config = dict(
    hidden_size=192,
    num_key_value_heads=3,
    intermediate_size=768,
    vocab_size=8192,
    norm_place='pre',
    attn_scale=0.125,
    bias='none',
    parallel_block=False,
    decay_shape='exp',
    max_seq_len=256,
)
MLP neurons of a small language model. Each row is named by its layer, matrix (up: input weights) and neuron, and shows model dimensions 0-191. Each number is 500 + 50 x the weight over its row's rms, rounded and kept within 0 to 999. Numbers have three digits each.
After each neuron's rows, "fires after" lists the tokens most often just before its 100 highest values on Wikipedia text that the model never trained on.

L4.up283:533555427374502531487455523498468432472547491559493513524481451554410495508488526552528519514521551536528483564508510516450586377473551543438590494515485551515491517484454571456460542451500461511501554527561448547553362469492556463483464473553462536521421465532515488548483438413407493467521550552494506586436393549495475543424502470442520490667502491532473495501506465448577515528471440543565510462578435626515536574518556502431527569463487507547326391485421517496502520477482516510504530387436513478442470429540500570510434499524503436580574478503548506537523494472447562527
fires after: ",", ".", " and", " |", "|"

L4.up52:406495458486498435495465467561495504468472547472488440531496492636463448570562524478652477527448505479476499544501534557543584505560552485427487511557560587475481472504473560488520545561461528547539480529477531515468418502505490462460474565431498519550443496594507463527533469593449489640498479452543487537422341491562483542497498578545503523523546558514458424471400552467593428495524441466555473566589419483428537504603507580461496481538510471499446469540470405430537598466447512482542399471478475456494575552583573477492493451488473583519463508451515524520463431463549502578
fires after: ".", ","

L4.up241:484426483566577490570546521520568447500589527488454543407459460520465494448525437547501520586537449422448428440430581534455491588553466453443515569470408432523482556549530523527549515431468507546491483510617529434479475575532563430556518396437560517545505526519563576517504506546476509532436520492449480554425441558570446504492510489487477459497475412530416464493487584511481594442502476435547489497472398636470511549431528583475452454575597544483477581540551480540496505529496399431495515572440608477587463536417448484514531536542476436457508538482551464537533525529480474518
fires after: " |", "|", " 3", " sq", " •"

L4.up34:445446473479534461560490501577448590539573479532524538419489543614464405505491475464531483528426555565486481551510440490455459509471528525466508527499561532545480508577484427491539506517414539506474550562509429565416507491465520557499514603524441503492466522444512453453508506504451507553558581430588547431549486547468541452487492395392497398545457616527443529546455475469541480446510435499503457460506517477539504490496432501535427504604621601507457551531584535434581546447503460558566435526475462394473462540427585518519425515562470520477518508587578421504501438530547409438
fires after: " in", " In", " 18", "In", " 15"

L4.up675:442510438494545500458467516480491509563447559525570496475416542456491500520531493479503524476493530443491529565450546524519451378571378473461601519562324497491472590551476495509559549435445570609593459571476579509424469510535534483533475478506511500433550488570505492536488546507521490542543548383460509494483457488423472496428477568486502481574458437584483362521469564439527434497504484542482489558434402572522450409613526503377503486502605515546456519525518442423494455548481509448540447535436460432514504474495539509475599499538536475468566544523457431508491468456530461507
fires after: ".", " On", "On", "\n\n", "\n", " Candidate"

L4.up288:517473439485577522454480570465563423572572505477490584571484471472504475577341493496459495550450577548454620440421482497461530466536537514363569501457486544519385446497562519540438512431485569507560537485508558511513414502475510507474547498476531434506547457582501511448383545500522486414496468468516550551467477548412479489562540376506502482541523535468475522549425447481435541418552569501563544478504473536480574542562525511555531458501451473494465547538453491506611484491391447474588521523501474542595397572560493494538513506487502454446498472381439530580457475527495515473
fires after: " |", ".", " 1", " 8", " 0", " —"

L4.up415:473501530501524505491522549426512432489444465535459531474510520597397497507400544513507485406507497447442511532460534550605545443480544600508446527479466524489489502474437490579582640498447443558590470491475509549553409425587492559551447493446474548509447462545504477421526505508564430520446485453527480532491585472438423524512414457441545431579496542527458446498403586527565527409538481553502518489444467561487535518577519447449596465569473422439449464557542526492471565583509448476504398441410464540571473504498463475558502564468565490429522466618539503449553510525495459447
fires after: "\n", "\n\n", "\"", "=", " as"

L4.up705:443405484512538477454461515416482449463443574527550535453453420588509403450410475528458490441595441514490504483435447542542496461461534490525493603389471610432395487543515539560460484507489567572496606509489521559514481480510542509519518508639487495506444470532462584479463541479569550536572556526471586531465465547472508497499616525492532478562435500521500537518411488473481498565439508511378482480539468518487550525548521600568447483593413447467531492452455501560546448468513439479492462506435471547542421476483578576507554472507559461484528411550584453390504519523554537447
fires after: " |", "|", " was", " as", " Register", " is"

L4.up266:569541404439534551478492498493540464542453542547569509479493448542432528521495536519512497554472446507510456488564444567520497391536599464530544459453458565511497564531461561571604508488440504529520544569542531448452311490580512400477458578439483486507570460560564509423523501430470489554520511477591554512564478415490458450474496327450484476541477587469476472516445406486437549506577459468446495441455500466472438450470545536501469513552510556464480484442446540430553483503519518577539531473491498436468384504510410547545497574551542565467526475445456451462598546487526453474
fires after: ",", " El", " Mil"

L4.up669:454526449459518508495489559517502442456481457432426515420519482525579482604440455450521469470471478569520597533408475455434572397508539528372463513475497551473478493465520480450512450484481551536441497459577538460604472551475488498511443592549510549469501533536541451458519501496541443528484553495565479501494429528517427467561539479436548504543512483526448471581448448500425611415454547368458569390535567565593484516519459543563512517416622521502423579523560419453521557451515596534509580484514496505431461612539492502546527518535489569437514411456503488488456542540507557540
fires after: " to", " in", " for"

L2.up107:530450564507507558444596402505531495448538456493534603408438482506459335458471488494530510610490515574565536508534395516476462530486497519571571546538456524441525450522519544525386468447504452495519530480488502431477438501551502542498519543518485478412529457598501518543528518496447488448505446477494519445497537514413473495395437492472518481524434517504439473542541498457498587512513484548569476460459532582493398494511529426455590511501578539606440408480591432482613421511472539531534422577475577544493509609483428466453441525518582531408451573545520450501461516480546521508
fires after: ".", ",", ":", " |", "pin"

L2.up385:568490471451476516505538541494488458433508468543528512525506480492452577468458463525631359592531485554489486505476452513493465419442521521538523465506480524468467561570473486521528429482455629518482521536501451465561428521463531539492418530491506474408501475614495513443514535437584479547605562583577433395470530560441496478501430448491496547542506539593548449449505475538422439518479446468388502607514570484464433524500503472506498556440604492553439516496503475448559474496522547555630435479522576501519458562487463506521491528545498437448522450546591418510473509576502630414
fires after: ",", " in"

L2.up738:471588488472512521548418584453462474502558591582515518488510475415510471398479464544489515432514464507486567492440534527548472411476590576481523367632506456529463433548483485497522427545579597515513514495577523515482431521554532476485477490504495451367474447568527401461426528535442495536520563499559555507486569541496393410448521499498526471451497588494492423493440538573515525516478464579349490460530529393429495522576541423491542455598558527463546482528542459425485520538512495446488525451454517513486525572486576433479556533580506511478499509503509447524448472479432485417
fires after: "-", " in", " mid", ".", "4", " July"

L4.up500:368468434440531541549584389526496500552482552572559530389496480592485498466447439504471534537448586455554382538522523566475475443479561507504525473411477599574541535582542612574601553450376457510462488587556583450445531522473581453559483495486491478508537551524570500522478502549481490523473467444556556468481441499492490482527480566479516427637398502532441465514469503549481471447494455435478552502511422446538518456597490529511433520483514460483412495530536512454552478524543448533484424444488435509481480477495527468540603446560543475525612550539459478473484501482460465531
fires after: "\n", "\n\n", "|"

L4.up144:442607511461517469432552479441504537479571564573542527495489518495592630524419454521489506443451427501572484536490584465587542424525537566476499459499418534448436515507478518454570507451502470517514488570493549462443381598523570482506488498495524551527476498427526506458509509518502518513471599426514527462465490531481502467461531455459528498604524576568497445498448510513475489471463452500413421530467453559454439512578541532492543447580412604529480529497510501521379477490502491379460480400451485446540514522468590500513620490456561439560585524532564515570491473477505345559
fires after: "\n\n", "\n", " Season", "Note"

L4.up25:370498561561508511547436478512520538557575555590485449543492483524489502394555479553422517495515525484512475436508517612525449527548450492487538476544504495541430523412520517578535537470522495555561533501477577492477466506583524493512516546529479496474480466411461570592536446513539476503485495479519629551393422568476511503343564537498547460535455486523440479552436542419532453449582547491592424446557472563478513421471563562521561459459519480587486505476485490488500485526474437482509441633437518477562421651433522439508522478443464472477526505501523480572415557478561444551
fires after: " |", "|", " was", " Pld"

L4.up305:375503401437499536532500590614501501571462482511521435447501415526430474472557515417486552523554481562479423557481532560525565379500524500509617545458517544424450593505475503536637534471471456545549530469523509554521508518499566485543476504426416500483500458528530495432502555483448424504492587446564541527523417565432466477422486529447514477541459497562485538479408549540491464402530345471471473479462503539516391465535528437534480493526508511559479496506473486406559480548406452537521475585454526463453422550404502494536523516443501554421535481588506502539492515492462449563
fires after: "|", " (", "On", "-", " On"

L2.up145:432492436490536597520504482537543429527455540545548497502525398530569504496540418609455472466452476478466549494525549535484506454601481589489491385517428494538415549533453551531519516426493508425458474476536529438522506467525500547616507473542483479486459496394493574479478568571577469458546534392511588588555495576619409514493505573486501431554536442458507514591418613408506462535598466506524536518474525514473503562538502466442532526582451513456489456474309490418436478500469428506464539469478459477487488541532518506514547477454480504470497580457494518535528499490431425500
fires after: "-", " \"", "="

L4.up342:432531498501492557468534467487501492517529519604559553514529457520442432470479433532451526551439485520469612550473514523598524451524391553420456532503486537482444424465556444558390583524545546410586557556500483464470492469575557497522507525514522474492417439556471547479445457518484506551602513517601539537433451556595430497485489528455479490571486469454481430454435513572520501513536466476476534569410438502531603380476504467471465432549433439524431417573509580528475462492469396487486537504505438548570467484512543522495478431392563443529538483458462467532556584599572459524
fires after: " was", " be", " is", " not", " Cre"

L4.up225:480465512473509481410471504563557467499522522527410555499553431540344456410502473580403567479539545499484528469466470554672565464542476450372596520532430460494481433498590523516471487409429550501482553518565533470547445560591542473455515492384503494535478493542472540496486389507619513454489593465480549534469437517478513551462494500477492563592458519463474432543414553578479483546496477475521487482439437500512462465509546497515400510523469476457545472573556519584423458574500530465587489508475541553541437493455533499521473456443540475563599553530521472482466503529517559555
fires after: " as", ",", " |", " is", ")", " was"

L4.up310:464502433506500609520567490487536481507524536531540518481512482412441528554481465535426502472532496536487510447452329521457486432527505566453564547496492544487481459505548573516489523432446635517468506486532566525499481477536587537487586403415554471453504422588461618507429611518587485482537425477520508600527518597505543530471430479430523519496510556395513440531544495497499538529526517445545468459444460561433500563540535462552464533436489420414520438513452445543472515549450459507522585482510591447444453549545504563397459561430580507461572481450471443490532532553516583477
fires after: " |", " 0"

L2.up480:499452534536556484499503553444515453488437484586555516566406491516577438496491506491503499557500494459342515513490536568485503482515557480460499526418489519510466524532439570604488509403426571500507496492429544573621455490572494539574505503531550479499477559534449451502516536523552472518622545442529573514441427485580497471392507420449455405573416513523552466579429515458461610407526471501459444462446509565506539503466513601669474531456474578520422408487559505394517466466506501487520441513514540457554483550539570504515468506468500492497506450557547496497450592475517535508
fires after: "|", "-", " |"

L4.up657:478479463382496490529534514508498410536555528564486566486499515584452440476583459543574528478531487504511487543452483462481518416495522591503508591456572391459437489471424575505487500509467477468469508550542562598436525458562605588525539421487538504578440481388514534425528518485530421439553531502500448539521502537486548409495457563461553525387426468462461514524487557415569504534519498452506473475533434526564439446511487565431471502546527412531456545466452412537511537493427373506466390582534501516554527520473502558485540427562494574367592523505526557517537491481501538561
fires after: "=", " |", "  ", " ="

L4.up103:418486502466574397535578523418506553518492575599488579564569481475446537476471493438483501530449511401361488515526509442446447433553604519445454526486493455457517524475514575483527579439448504526527568562545519452468436518605516434496503456387480522535552485454542488432525534509567431547523588503473569530530416539533526370473530533471515436484505529571458465509383578521533533502535574452494508459547377521437462507548473543530575520470612547582470609474545411467503495497427455530472478491468536505485490561495523457438548538447498537520458495520493438543486432425505534537
fires after: "=", "|", " |", "Career", " and"

L4.up294:466554442445582448517510518466476592497471477500459578401474478461513384482420541542575511410487584480560508533472501566555555470563538507436401463492425512519471428495427467527496472502451558474530520461492527483558427464548545469484463559467449534507482544375572555495508468520514484486501551453541537475518476525556440454359523466461504484567473646521484419494442486466584577564548517568445522376421440439528555494553514428587504498605531487466583495474569593530426512551536416499541512422453416458540463498472490513504513551474506496523558575467531538521486546578474533457
fires after: " in", " as", " /"

L4.up551:499516558532471572487616517376494460517595507528385536431452435563529446461473440505427469527508448504358524563440431546558484492573461536391456489470447632498483549472556563534505565491467485447509484503398546504571432405471528421531500526508582455529442445554499534506473539490563418503530475513518458498439489561422523508401580504464493448598464501502424439478506502562505524436525467460466547486433496519464527580604551443575474464528462519502472469467429502462496494484467445552529507580484518535551481538474501473493520557503564408505511632438503463514535592539530540439
fires after: " is", " be", " was", " are", " also"

L4.up491:420544448547544482438475513578507539521483478600531523539538448510490483526481483411529515523575403580598509510415599501601507433483544551508487637463422467425465448455492465557478515525516569550466506543504537610534563460425492506517504469432455451544496550539576506477479536464483447417469485485553547449531597540553475482432471549409569587562569425476452506503489595439550513507509475575483482591467482480475478514507492498503539458496471379528588535563552502527471497490448472536494459429415524556502424456482515477581519387491451505369561522545483536488568576463483451441
fires after: " +", " −", " Ec", " cons", " ec", "′"

L4.up380:513432464506579473596549464590521559501559592521460520462465416489538465411489520559472521398466566499462454481464563512479545422577498554482511523546534483551402464466512539430463392410519501497516565512514584461525440443544539442610575545437472498522497455407421632554465466530481467524526505387471491590499463505531465526583506523475539481472555518523392469587454593437471501504463514492518468421465477450533578589447516493618457465564509543524421506488474477509423548490527522532444563475461449539448443514450500517544554517464527498477543540520538618468446439591505485504
fires after: "=", " his", " more", " and", ","